Weights of a small GPT-style language model, trained from scratch on English Wikipedia.
Training: a variant of Muon for these matrices, 456M tokens, 6957 steps.
MLP neurons of a small language model. Each row is named by its layer, matrix (gate and up: input weights) and neuron, and shows model dimensions 0-95. Each number is 128 + 24 x the weight over its row's rms, rounded and kept within 0 to 255. Numbers have three digits each. A neuron's up and down rows have the sign that makes its largest values positive.
After each neuron's rows, "fires after" lists the tokens most often just before its 100 highest values on Wikipedia text that the model never trained on.

L5.gate309:130121124132137168109128147153106129145133095078149112115129133138117095092117140152136086182132097138169129127122148097112126088141145178122091116148163117138104096141150145110133128139086146085163118162144126194106155134134145128083124125136151135136152149090126134129117127142109131081
L5.up309:168145118141120143105154114114097143137175125121112139139103113139134116133124148138156107077115121119088106143094139099078109140129145149169113101128174149140088120155143106123107140148101108172115104127102094173148095105096129125137117122168142148156157153104183147104115112149131189092
fires after: " |", " ", " 3", " 2"

L8.gate209:080114144094140126101159161101151133128140123125166120100119115117092136176164101103138099157153144143120102136113073172130126119155211131160145132143116146150166165133098129139130129151115129131154125126114128143108126132155127102145103154115159118125139092186156143140137128116082132137
L8.up209:150119129138135100133099080117089139138099111119118161093095137138111148148101152137148135154153128089182153139107095142154149141091177110126112129108117118133107150144149147167160166148133078167138100125167140119124110122137172091153118111161135133137106126121080068136102156118099125072
fires after: " |", " ", "\n"

L2.gate53:129136153127145100158116127119129128086099141072138131114128126110153075136154100153146101163157152164094148141101127108091099128108125143109127131129147106138139146111159119122119129105069117156122138117127127134169156133157160105083108134134174139150110154125129164132096146171146154119
L2.up53:148145117146106087134121155108142141079150117117152094093154139115113116139126136166134137102118179123157127118099102127110123140115157102158127190143095154118115156094121146162111118113140143105111149135117128086110130100137125105144144070125115109131128149168098150105134089135153122138
fires after: "\n", " was", "lub", "=="

L2.gate853:076079132127161118135116155119139153118118099113127115089106150139099166177134134149141127118120104190149150128097133140110097109130174141139111135130152128116148120123141132154125121124104121090106181099110143138086089128117151125118139125199151155085088090129138121157119136144127137133
L2.up853:110076141105126116114135173101175134168121120120105137133121169150131134147129150164116097152127103166114159113126180140138114138141123130162136122131123123145122125133187104088166143110086125133111171152105130166102139104100117126096132126144140100129130109128140135138160111146152157124
fires after: " |", "==See", " also==", "\n", " also"

L5.gate176:113112143132172160124147141098121129109158166131140137135124110134095110140129117116131158125122108131086153101130128118080149130117107128140169161124149159132091182150105151181119136149166104149157125129129121120135147128122134176096134101131151134145139109106130158112129135075143104078
L5.up176:135097170072125112102126141120115125129138145133136116126091091151098100127126112117132131106146106136120147094107202116136127126138141116156074129120146111085141134104152145137154170134116143135117113169077174158158183130115117146122129119133123116089081145160088153092105100145115129096
fires after: "\n"

L5.gate93:172150125127100060147108106088113169158103104089144136111086117151095120098123127098132130141130154162137095105131142138175089145159137122117155135113127124150094138139149105160141089142127185146115168133163143116150104123105161141137143089128136135157123097129126142105174114129117164147
L5.up93:107172141142082140125158098114127135114102175144131143114156186183120141134123157120159118135173137096117151096097093136159152144094110136174138110168100134131114162108113138107125132119110113122127098123109139118131142097143112169147146115104152120130157148110134146099142144158140172140
fires after: " as", " a", "|", "As", " the"

L5.gate874:166149136111121132091132129111128119152158140135138120161139111124107123080158123100154138148170150112170112123135198114148127106142165102101148131145174157106102121132132134120197121109135154118156123125087091157108153120101124099124125155110176133119141133066120130109109141128165147142
L5.up874:108105148140144125136139149142136133115149130113157129135135141132103093095150132099167115157140131138160104113161155154115142093118187134154128137125107179075143174089129144117129159097100141134129101106109068127091155104180113135129137114116129112080125141124097110127118112084159127099
fires after: "\n"

L7.gate738:155113121112129149105137106107157153102109099113158097072126113142149153100149122105131150132179126172118138112146145123137109118151087121153088097119123113137107130102114174088146116186169113125129135141088124165137103131149129167198130145142133125160127123145155131137094148126118164092
L7.up738:173099143137121157103174153131090143100119111128135130135141055042105118152143095118094119148172124175120137133136123142110088140095127070168120139138049144112132114119111147068105140132126159127116119109129146139154121150119141128182160103146106114131156123108108110110120136151106150144
fires after: " the", " a"

L2.gate600:136119166137160137156143135102132137138170117152160121167087137129115127112092087123129119120128110102121120122107133109126104128118135125135117107135109139122137146105144152147128102117109128088134109175127134101110162159159146120092132129144148147090149128113107121066194143144117166139
L2.up600:147099129126099126149090178152109156136150124119154084140118128150149166113146131185146132129117103129094133112172137134139168166154161124146145139107138138183080146127140122076100094081090153136120066145129100128164119089109139137175107105130107151095133147116127120132127168096143104147
fires after: " 1", " S", " 3", " 2", " 5", " s"

L5.gate23:067138117167135111128161164169154132135134133130123166123107159101141111136161129138097125090102086145131110070138088124130124123121139101088159106111114114152103092162085122118158098152128130113118130133110106144109126058105108148115130135139116114151104165114125119135139089098103149116
L5.up23:143139154132110151146105170142143149165172123119103080140129140154089148072142114109134133124130097119090077102136109107084162139169118116130163102109162123112147129153129091116149169176095106093129113145088149129105176120123148085121186110113144156109135175132105115103146152104117118143
fires after: "==", " ==", "s==", "===", " ==="

L5.gate467:105107114131139153110131135112114107129111148133128126113109126129104131113186127098123132124150147160130143147119078080114109130144141109129136140125113148137126145137152133125097126142169103119146161122070130124109119150170088124118105127134067092180122125131114089098125171174134142142
L5.up467:133112081128089123146135078116062108104121148125116140113135125119140147126161183136139127157163148091159096127104160093140102124151128122146126140155135106133091132110140170154088142120137119119128124094144154148145073119182161133125126166129113140106128115156107148152156090087155137086
fires after: "\n", " |", " ", "-"

L8.gate741:165109125127167105110146090144165161111142118154099127146194115123120113121131088150122109102135135152123126179170146122167146153177154137100134107119135183148176114103118124133099136087097141112148120114143148150109155146125121122126142132106173126142122118102130137108155087166161142123
L8.up741:127126150084166124103114120136128156131103125176112102110075073126097153103112137119110137130111140109135150135117157127104116116141122106151166110151138106120140130157105166113105105098154147136121114116170156159136164126093124104126164156131173156112138116130141139135112154128110167122
fires after: "\n"

L2.gate572:140124144143131138117129111105075093168106126153103128184127113132170070095122142125138121100149158148120091104155138120121153154145179150133127145122134131154104091102119108153137098138128072158151162145138126151129110177105113142165155085148123092132076120093143113120073120129126158096
L2.up572:104084135105119114112112110121133145116142131108104147086118138152071085133130124128155147096150137139095115158102158137112112109130081119106138088142158112147151123115096098135181104113148130130173144105127146114152145144102138088125122154189143146126167108138156118105176117167115168110
fires after: " F", " f", "f", "F", " \"F", "==F"

L2.gate120:154134111132078142102152148088152121149111124126155111111130091108097095101150153122123116137178131155150135124099128090110092117165143162078142115145128135121099133087087171163086113140098122117174129147141109127100108170132146130137118128140125161150152091183134146145116082105142111155
L2.up120:160117120155108127095130168146094119104140126155121133132124137144144126113110142082144175133094110148111127129111087158112111095095111133120118120133121138121078181157101087128155161131139136124120117108131123127075107136130105175135163113169132098015148138109146118092151157147142091132
fires after: "\n", "|", " Not"

L2.gate49:134085159148150141088152130159141140114073135138123130128111134101118130093120091149128124132107108131111118110071123184140154169154147142097104122127097112085127120108107107108098122168105176145125120123167157164114149164142080138142107081156136095136143126134162134156150135113142139113
L2.up49:129099147086146150178112150106147154087156100109131135130120178114135110131113107104162118128168141115138131142129131150110095093125114077139130132135088111127109141158136078104083110151134143116131128102157152071116150154128127158125160116131111140107099108173148099114156135162137120138
fires after: " F", " f", " V", " \"f", " E", " a"

L5.gate435:153073134124116116119147088147155132122118104166098122137100145106179138103090093103138128152150151132102128107141106167124093121149107140117124127109133111159085108189159125163108102075154108163133105114111134104108069124133119118131206105124145127146151111153098120163116115131139135071
L5.up435:147124134138138098131149140143140129132141114129135099117140131105085139141152147150166112098088134101143135130151126122115113132084124120128085102075146153148131138111125162131147143166102085113137110129100133067134159122111145143149159134129135092121142161130129146154118160152139148157
fires after: " on", " On", "On"

L5.gate439:131110172134165164106121148134124162157087146089111114121121124130168119192146107144125092134136112103111128128122152131075157123125145151075174131144146110121136139140094172123122099139147083123131116131144142134134142130131136159141176117112139149161123058113150163117129100154116144110
L5.up439:167100087092079161060131108069159110157144151121161112156150142156112100139103060133121124119128125117084139148155106125161124142129125129109112095135155136147123169063145134102098112130165100135124151163109148110140097138112135111138152087132108107132118072099127099166092105120089151125
fires after: "\n", " In", " 196"

L8.gate471:135165138176170123157132121171134149166129143138091120103126173116120128160130131149126140129115100131097147157146096127099093130107092130115103115116131133118133114143173159099084109092122093128156121108129112120155127142126115101140103102122149138133150109117137139137113168150136208130
L8.up471:179139123138136164140152145126115130122143088134098105112122150151123133160112147132097108131132129155137107135132119120142136125160149097107091105152085145176119084127129154124101121090091146119134117112119116098139142103165095113173119124138153149131131129115168121160107154139122137121
fires after: "\n", "|"

L2.gate741:160102098151124122123114166152135122129185102104110081099101132157105098143176126137118089163122142171170131118116120131105122111154134138125103093132127129088149121119159139162114136149105105153131149132127131134126140131105146152092133136120123135127120134165112157129127081105148104129
L2.up741:177121095086152114140118138116109125126082128096146106078154109085100101126136130158136111155119147102145126111137127152134111112106116131102110114150121132145154150161197119130112113121124129178134077120150114148121147113128113141111120166120088126082128144138069120129104197071136134101
fires after: "\n", "|---|---|---|---", " %"

L5.gate733:109111145095138129100160148120137182156138146146114113119118137118097157084085097160115140106158148112161114174121170115151117129172158138141107088139125156099133148069103101158102104132110132130121140112128148146125173127084069098127117149143130060149116096155151127123148144147109132139
L5.up733:135130123165110119118103111093135128137116113083143137098083114099128059142171113104121141158131132118130133158130114104137125152128147144142119138147083118123142103107134129135127144175166128143141111138132093121123104155148102146169154118147145146138149130096124137140119137121154120125
fires after: "\n"

L7.gate484:114142126157126122130138130136128119138177106096116104116124141155137120112125154127120129168111142163120130164115169164092142168123108125128120137149089142122162088100138087134137113148113137116123148147093118160091135137097174116137110146174098078133112127107129120171128088147114122145
L7.up484:132139141140096113147093161128133132127135093140172149087127123146125102115177105173133166128135141139105136148143120135103129119123133138140120133174093119125134140160135139104113129153107136085139088132158161105126112121110139145139141111129134115108153120083114126130123124104150125113
fires after: "\n", " =", " it", " there"

L2.gate116:091098141136139113165104122091110081120097146147124121155142169096092086123139132106090149145137125166128130140121117185069149096127136103127098148133142115134170080113129135197126157138101141122144141147118156093099125141129085137126154055186128150145108126160155103138121166145136152115
L2.up116:118156132132119061168094113087208058124158140159124107137170103147133147129129147100107148166153146148126163140146149160086099182115109156102109158122123122157126134125147103169171121078100144126125125161106129100099119097102062143140130108129153089098114125139120120140139137104159179120
fires after: " M", " m", "M", " (M", "===M", " \"M"

L5.gate581:121096121118118092106145145094177157108134141122095113163120152191140144109129137115155137182060134132137126110134169182113156138120118105112167178121104159136125142142132104126143102164129092138110128111121129139088117184141163104100146085078099127102100109133098103159098181152123147161
L5.up581:104076133104119107104083068080106091098116130143150165161103140136144113115132099153158102116065128139112096123113098130141144143137169108178146100142125120128103104148122143112169118122137161103097134119131095108163102168110141136079130158133118143169126085114128112100104107113136165107
fires after: " |"

L8.gate613:107133121085171165092111123100121134147144098136131081094124103099122125137096121171124106088131122108126140094113148168095132171127123168099127164134130084141153109150124162135152142085173128117148118107129170143137101178118118160170111142155131126171128138158153124097103162087216095133
L8.up613:136122160177115150143130127119092153169178128118121060132122144136119142108114133124131091116134136111119148079113151159096107176127105136167127171121110092151142125131090125163136136127144125123128164103073161140103094121104123136139103135119103123129131181111113167150154111092150104168
fires after: " |", "|"

L7.gate761:123117100112106162118099181079073125156138168103134123096079089087079152093095120175137106165132126151108121098130115127129107116134150146173086134133122122086154115140155065126117128115155163088128107146113101123136115129130163138129129147118100112115085151146111151102131107141105149111
L7.up761:097115082161116098157077178144120124184139164148150119151123112107117181107098122100158172162151137103124145117130144123135122161112126155134125158125141118132158147129090122149117119124157109065146104123134135112114148127168097146117123130146133195146130154136108133128143104158152132106
fires after: " |", "|", " the"

L2.gate794:130121108153142145126135161077130135131124103118131130107098115168153102089138143146100149141131142117141123107143119136124129153120121095149106118081127106140112119126068118153145126171151156107139150137147135141143158108131141171127139183129116111147118108128121157124117132130149154138
L2.up794:156104160172077097148104157145131148115144122134149123161133156171104152184144134120102126120172116151143119130110121189149124149150098114124105133143108112145127137131105158112118111110110120074156150136101150133130141127099117157147143118091097102091116096116160157129117149124137135095
fires after: " as", "s,", " As", " a"

L2.gate137:125161122160136103104113148100154150090150208122151113110156131120095146167121116100109125144158137140143112108115097095165112117129129138115100091143103125111136149138094113150104110088078103126149115123145153095113099132145150113123127121098138105155131151154116131175097111114128157131
L2.up137:135127150099120137155133110104136138143125123115099156097158165180133151121108126129069155130111131150143108104129140147116100141141146130108104117075138057155126155129130111080155121100116094142104099094133146124094115147147132102128083129115129117138177132146111101134116123145135142090
fires after: " in", "In", " In", ","

L7.gate426:135142135137114154137146123087117136138065114148165131107176102133174119073187131117082095121132133127165142147105121151106159125090134125156125118114116147141153121128096136142123096133091104127119105119144149142092134115139118104184160164137134106112142096092153132087065060124130142149
L7.up426:122138129098117136095124156116109145141099158141177113117118074088146118124151129145132118149156100134134107149147140160150116158134126159132132035110124174126119146156176153162140123136123147138133111122153141100073094139093166100158117102142089112124137151136147107103159150129109162108
fires after: "\n", " |"

L7.gate156:085092134111137111141114148158132139130096093146105105135154145131124154118123091146152155095140107116119132113172108171128101096124159150149142127106185110136095122132088130126172129110137098139123137126099168107098083109112151140175114127119119151143115090079108143172133074128119115139
L7.up156:106126102136138136133093160152099130100140112113131130138157155137094121134127095112135081102126128152133087137151129139131121114108114140141145104103159107151149111124146115090128134185130101116104169130123144152136110124145115137159084127116119125141137153122140096128133147128100125099
fires after: "\n", "==History==", " also==", ":"

L2.gate237:142152101133175102164148148087168103135075145130163078106111094122171134148180123173104147129118145082144136103095105113172109077111160177118095165151102133144120108107128143160160112095108157113136103117101147067192192131105109082116109113145165156125144115127168155112109139107127168138
L2.up237:150129129101158125116123100094137142121071166158154146116162113124157136154112088098096110101113130129122120138106112194130165089123143146090101122159161095129087085125132112125120102138132129163162145166141146127152158128121147123118123144112136138149120113121150112155131118146153102123
fires after: "|", " the", " (", " |", " of", " The"

L8.gate517:119149181135114114119104188135103137157175121134144083170103126137119144110135171144107152136161121106162125140117120193135148160118101170171119117141113174099116106089103143117106158117113119152130117148106149109156111149080113152128121126169111100123101128108136148132155167144142134132
L8.up517:093099149122125133153103171148148129124123149121150119105124119106143108120108154113120153138141205134153110141161170101150163156161129099088132125150146128139109119140124115084122154144103143090116140083128167179113126089123110129161107113134095118105110136135096133173138116123077131123
fires after: " |", ".", "\n"

L8.gate216:149160131125113101145093182137142163147103102143161147101062120123127139183096127133086119140153098119117079082156113150112130128119108144131107173146146085124093103108121113104125144145076108115126091129114109098127115142134117143119120135159146155126078103114105115141076183087106119133
L8.up216:141140159156090087126115147154146192121126120119171131142094117176142087150110173135083143123137112148083101124121127170118117149129113153113078116156133148160142131117166156126089146141111147143106132129142147119169110108133133128097117112123124160125130143134135135136130169188112147115
fires after: "\n", " 1", " 2", " |"

L5.gate0:102148147134101124146106119145159121078118097110113158143126104088126116110120109138101103100120145189129131162170150139159176153120126090120100115128141129142159148137116117100115121181102154118090123108126127149127124119144162122098107091141135169143126097144145127121166165114119115154
L5.up0:175130139132169147122094121156155138164135116160114119166110145124117143110066172148092128113145123107160110113138172125130132123159118132102105114148092102132130176181173142102178128120130140081122108087111137125135152077151119116118185116156124119106176106128113124180128088142128143113
fires after: "\n", " Party", " hold"

L2.gate694:131088120143148071094141132146121122149172149126162104137087169087130131115142162161134109124131113118114079150154145159065108127138102120141122125156106110178132162098125132115164111116173199116076145185124153121095131098127142123143146098092145101111165125104106076117099113149112099144
L2.up694:105121109147181101115103099159171133125110123169153128116146140127106098138120151130086149136111153144149121130141131152172173144140128156106098129149092082175075117137109172124156112095111063176112127163163148141090138129121086099137141155098120091117120100139178146141168136137132137126
fires after: " F", " f", "f", " \"F", " Inf", " Em"

L2.gate875:111156171123150149122140145135111141145152144075135149122123155166158137118125098129106100080090124119126121113115136119124134124131139130133093138164136119109165116110142130154122132145151112145137153132057134121106145133105128136120103113123120135100131148191142091134089126163139108138
L2.up875:138109128129122129126081167180131081143128129081159136118169105133079148105098150110125106103164112141109122081116119119115132124122116133092139081162092111114145160135101127114145121134110147123120126113063099128126081122111106125159165119109118197092119150143154150146137111094113106151
fires after: " in", " of", " In", " at", " (", " by"

L2.gate311:170074152143141155150187162112138125123138111163127143122145150113105126149158154107085155144136100125149123131160144117116109100158128134106133086134141158113136117131112107157159107068169092149108155127126127105167100126077158158121158149155136167144135108126147134123130105158122090093
L2.up311:140110149168150108145163119119130094153122101139102134110124134140125173168154145050155142117140122117093171089116129126159133082145141141137114141128119151126106081144089137132166124141119138155136170092150129136096152151109121127169101117151125114123120097124137087112095187141139127129
fires after: " on", " On", "On"

L2.gate777:120125133172178133117149114114143099129154110148148096121111076156105099088088112159087102164143142119140083117112144166147112121151139127126133103128122141156078119114083132094136121117099134120110125135100100135107128152144117134139141114120120100095134165131082140162146130112132140144
L2.up777:119114097140119131114119105160132137171125130153122109127139130142123106159079164087096122101152098095082165101116098117086097124109135142160097112158119105157083116120094130086130094148129129146111130103132133121148141159151133125141100117107153147116167124148100172130114177140115116117
fires after: " in", " In", " For", " for"

L7.gate890:111146131135133128150113160108123092140122129143135136158131125120128090140138146178136142132144097157119149181126141162162159167163136137154161063121111127131152141165119141106116207125140105149133130121110119145135122124120121123100132123125125104098096129151128144139134088122105098115
L7.up890:134118132120177161138131143111090142149149130157088131116114157158122181112125154183109143120132108117100118146129143134119129169120093197124134112110120108133166122104148112126089158143164147086132148124156170159176127095091106166093137115132086137100156133100157123158064108146108086126
fires after: " of", "\n", ","

L5.gate406:164135077110148092138108102106121147115133143140124116117154120219145142120112126149146117132132112117097155131165135133158089123137147068105110166166131119132121064126123106121145120115141116128138112103080138128137185122134120104123112129130130168145074169096165095095126143096172114111
L5.up406:098086136132122151047178153139091108169085160107135123123130153097105130139077107137078161128060148118121104149140134114125144143091169120115108124129140164102136136148148162129094108134140141124185107133142140170101065124114150158141142109156158104121119119122109156142127136132123143120
fires after: "\n", "|---|---|---|---", " the", " |"

L8.gate241:134151138157062121150127063138173124140149152168147124121126111128147149126129134142125164117163124099106131121163135125130154135087163128145142108119114130149125150142114121109077096125075094158163109168120154114094078119149119126142119114162159091135125116116159139133104211128121128119
L8.up241:131145091127156172101140184104113147121095153151091106064125107102121083108114131110102125108124070129142121121124124162113135117181099137116098133160072177092133099137090085163085167152096129113140129100129114127074174108116146127144148102138136133111140113165107089100119107140130127176
fires after: "\n", "|---|---|---|---", ")"

L8.gate687:103139167159147121153134108092161149144092088130124081121153131134089082132128115106129103177150151131090159120135124131157113142166169117118110127121084132152149093128117136137130084136132117109109120102117137138142088161128125149093094141121158118146111156118127116164155158094124099154
L8.up687:098114150104129096152088092112140128150094102170095095118164142106134123140109139139137119181168163123144126139142127141148113134143167128166134138120114108165127140120129114125116109145128116120107140111109139169113119129091130134096117145120169110164146145183144124117105135107088146146
fires after: "\n", " Don", "Don", "h", " January", " September"

L8.gate304:150126140121124156124162072136092087107163121141136149127182153113087126129100110149139105141115153121116104103097095110112130143097146114137143095125142140126142110181141176127165131144150068104150159129116124163110121137152189149154088120130146120145108170144138185141094132122105138158
L8.up304:121149159146164148146126121101122110130141114125095106130136143113140121135145130107122107162132130133109130119087147156157135133146154127169078113127135142118109139172173127128111124108158124139133099148153136099117207081147132154121156133149127178090144106186162149094121117115129130129
fires after: "\n"

L2.gate1:138208147123164148143143172121151126079127144141122137118149188105084130115121088121130140142107128106152135146143121118110132098107106149092138151163144100092133102089102082115116103134135135147119098114110136120124118098096142098144106122138149163118103107098147125153128144115126154125
L2.up1:161133141146155118125136162097083098181109132112131107092141132132132141160099134121143125150119165088128125145096114132118163117128134080095155142117120127150115125107152136120185129137128113128144131159145133113143117129105117090090148114135093097164156122137108142114168126117129145081
fires after: " December", " September", " April", " June", " October", " July"

L5.gate192:157108123117127139104138138086163109120155131065113134128122180125146127081161154168130131156135108145158099103167151149158115152142107095119118115129152144120095160101130149164166144122085125110163121130085114134092152117122058093102122139115156104136101132126127143127156112126132133146
L5.up192:136118113194165100118132112150152125141147158130120125089107150156117129118122134160185093150101164116156153153118140124120131140126153129107137185126167135131169135140081118116064123111150124150066137088151159110107105141095162098107183117101114135127162133140142128120079123152147141114
fires after: " |", "\n", "|---|---|---|---|---|---|"

L8.gate67:136149162152162150095124129112104122129141147121170121126142169183142124103090138112185146130179103172170120194109180118142148105127130120153138170170119135102145114150121161147102126128129140138105133137146159150131159143131123136149118154164139127143143118135104146136114110167168153106
L8.up67:096134143134141098126131138161140098150115121147123120149128129108154102112095113103110127136123143129144205119108111098117074141131130146170124101172103127147124192159112115154161151129158110132121120129142121225165141158102124149150142109121133119090125155190135110125093097113124135136
fires after: "\n", " by"

L5.gate469:099128127119146173089107121142141170128172108153088164143122146124127168142119153172108147109135127111095121176082091168141136113144140118127120155079152098174130107116082148146144111135107132122093167116108103116151115123131158137177124147114129125129168138091159129170087114073134131081
L5.up469:109117101123127117132150138122131121125112074120123111145138157126097136149099110119120088156161102092113136126177154091112141106195164136110137108089127110122072126135117152130110192090159149108105098145148141114162124101117143116160142159162118091125129110100114166176129139152087145141
fires after: "\n"

L5.gate495:150137103129137122162098167148131125134152139127160129068092127109108141132129095162113112159145132162155099170104126164073105135135107112143146142139122087153124118130129150145111099187173134127098140131139148151113102108113138159166106121131080102156127134130128153121131169109151112136
L5.up495:126140128086110159106122124052187156127121136143146140103129173125121127115107124103111158127136159106153148170136165128117103092117139098158131116143131136165097123097105109144125151135095129106112162144129132153134083149101108153136137142176133122142138162158110133121125166162104123117
fires after: " |", " -", " "

L7.gate435:122156147162170148120139116131090104123148138130107134108112146159130186149126073125156150170142120131118121108096077118104149143117101134077115099155146141139105173100163171090148161101086165114188125140170138140089142112172152117137114103153100136131156111109131134149201114091089130144
L7.up435:127147153117173156161109139091142111137129136145158095128106126134137135149119098106182117146115146132172127125101091125114107131127125127138107160137167140113061129091143082132158132137075140086151118153152187132130129138135118156119155137136159172108170185149108162147145122107147122117
fires after: "\n", "-", " Township", "C", " ="

L2.gate319:110141117094160140098138129129131136123119175101128112143126076103113119123152180124110118093127134141133096099124148136129170072118131151126128125173149115143122082150126106118142136149115113132134145116116131166094140126141133121099163152145143122091121099166136108117164161119133137130
L2.up319:105127199154126149163121107136166148122122145132099154164120154144144135121158147117133106155125094129100135107134128143109152129111113138154145156133140131109142140166140128129156100151117196116085103123120102122126085160154139142114180142099089153129112108106106106128125115117134138137
fires after: " |", " 0–0;", " 1–1;", " 2"

L5.gate484:109098149101150121131113121119168130087161105157101114149110143141081144144087113152109155116111103123169090130137153118119119126116118131155124085104134102134132159145144126122111120079126110116128139130142108120149125133107129112152120155083164132123120163121147092118143131137151132163
L5.up484:113110129111128138082121165096174091115153110108081146142107144134135127149098134144150170127110135129119076138147146098104145107102101121143096146128094105086130161130151137124090130136142142101179129125155125117130081123120127103140088131119105108138130103130129157143071122137139130139
fires after: "\n", " \\", "Ch"

L2.gate19:090134141150133155116098128169146136102118153149131125140122134085193101129141105151161091176133130123168128140101106098129102157151123148165108098114128147117157124126151163107108095155132092100089132163127141132102145134110123117112145154130096089105081118138123163112105167105137145143
L2.up19:111090147130125160137110099177134115092132179147130144128139131127129117152107091114124142113124110129161165104121140104143069125152172143135118125122064170101133144079165167111135137120120112128097141125099131166125156100120149113130118139134134154123130117109106125133118190124114144149
fires after: " ", "\n", ".", ")", "°E"

L5.gate687:147139123105160148110077110122117171107103100158117108153118123086125173108098138139134121151135110144110141106159159159108124122112141118144166115112129188116142071127119119126131113154126132122169115119139077162116185101120150112095154113090151104138132103145129103109126078117120168132
L5.up687:113122151117174104126103102119102154174127168161108134141165094151139176128146149130177126106125104130159122159094134067141113155162132110108175174104138117116133152110120126127118092168108129131121127133118169126124110112132117107132134098124125109091181118158170127181133089111116164132
fires after: "\n"

L2.gate537:124164155151146101104138086120159148135094091122134173129142148109153152110122112113146108128112134130125129103128101119118126112084143144104126147107138131135173120166089124139162113138116155095105086104132142122122097169145123088120148145106104110111137147096135153149100128131108131146
L2.up537:101086109105112120116151120050132143078139107113146132163182107082154160123151151140128136120110141100151149115087143114098134128137141136166084123122097130134134140125123088147137134126150133121074108138101116119118101156127189113115129121136159094096125119143128140153160152104085121087
fires after: " |", " 26", " 0", " the", " 2", " 1"

L5.gate105:166128150106111181121100154137109125122122133145120145111118140099133112104149065134106076121126108121180132108122137147129125144177117132145133107099141145145095151138132129140140121142152138143152136129129129151148145119158141096100096163162097121103077150129114136109143151101149173159
L5.up105:126095131147137153089094120134153120134133160147151083145167114147128141085120073147116071150117119138153111161176117145096109120133108137104150134101130128170096131124108144115117174165159115092157085132130136139140138074148129121108109138163115115137113149138117148118134120160110142168
fires after: ".", "\n", "s.", "es.", ")."

L2.gate398:133135106151125141137143168140140166147160155083116135129121110123139123171124134144104130109139146129107154103135159152166109127128189175114128111125089131097166116140131095122147124150115149116121105125104128138119118139129122162104127157128124103125097126135115122115115096086128115157
L2.up398:112136094121110140130165125101145145118132117125098171090150111081119121134138108132129155088124115149097161146128137105105113157083162154155136075100092138153154136146137136144132114120168142103128103085126121155110144112092162115076146153123115130124097113145103102124150093072114136094
fires after: " ==", "|", "s==", "==", " ===", " \\"

L5.gate419:111098168111101130095136137172123149150115174147101138120093147126114123073123179186134087138083147160121140138106082114113126121127133122145082131135148146169133083122114098129105125143115132155089101148111150127154171102093134122143159121135145132140094172130113112117155107131132105140
L5.up419:114154102126103142174144108133135137135096141100138133114169106103138172166144188147080126142156109079131166149116172130139098083154117126151132107103172127087109139149149142149122104136098177119149102120143131120123110118151098179159108134139123130169125126122149167173133159127118120134
fires after: "\n"

L7.gate659:105154129064127130112118123141144125129087159115116082081112130171146138129133122159095097163145067127135092085113134114147166134114099137139125128179117166111091118179118111123176124096175130141111128140156130155150125134137168139113168113098130117119133140126179094133129130128133126136
L7.up659:131129137090141136154137163146128142132142146143109140130091174101147147079156092133148130107131108143076125132133099121104134151138139153153118145118145163127130129146113087149116142154122090130131047119117132124114145089100115152156134095143154121114171101119130132105134096166120139114
fires after: " the", " in", " to", " at"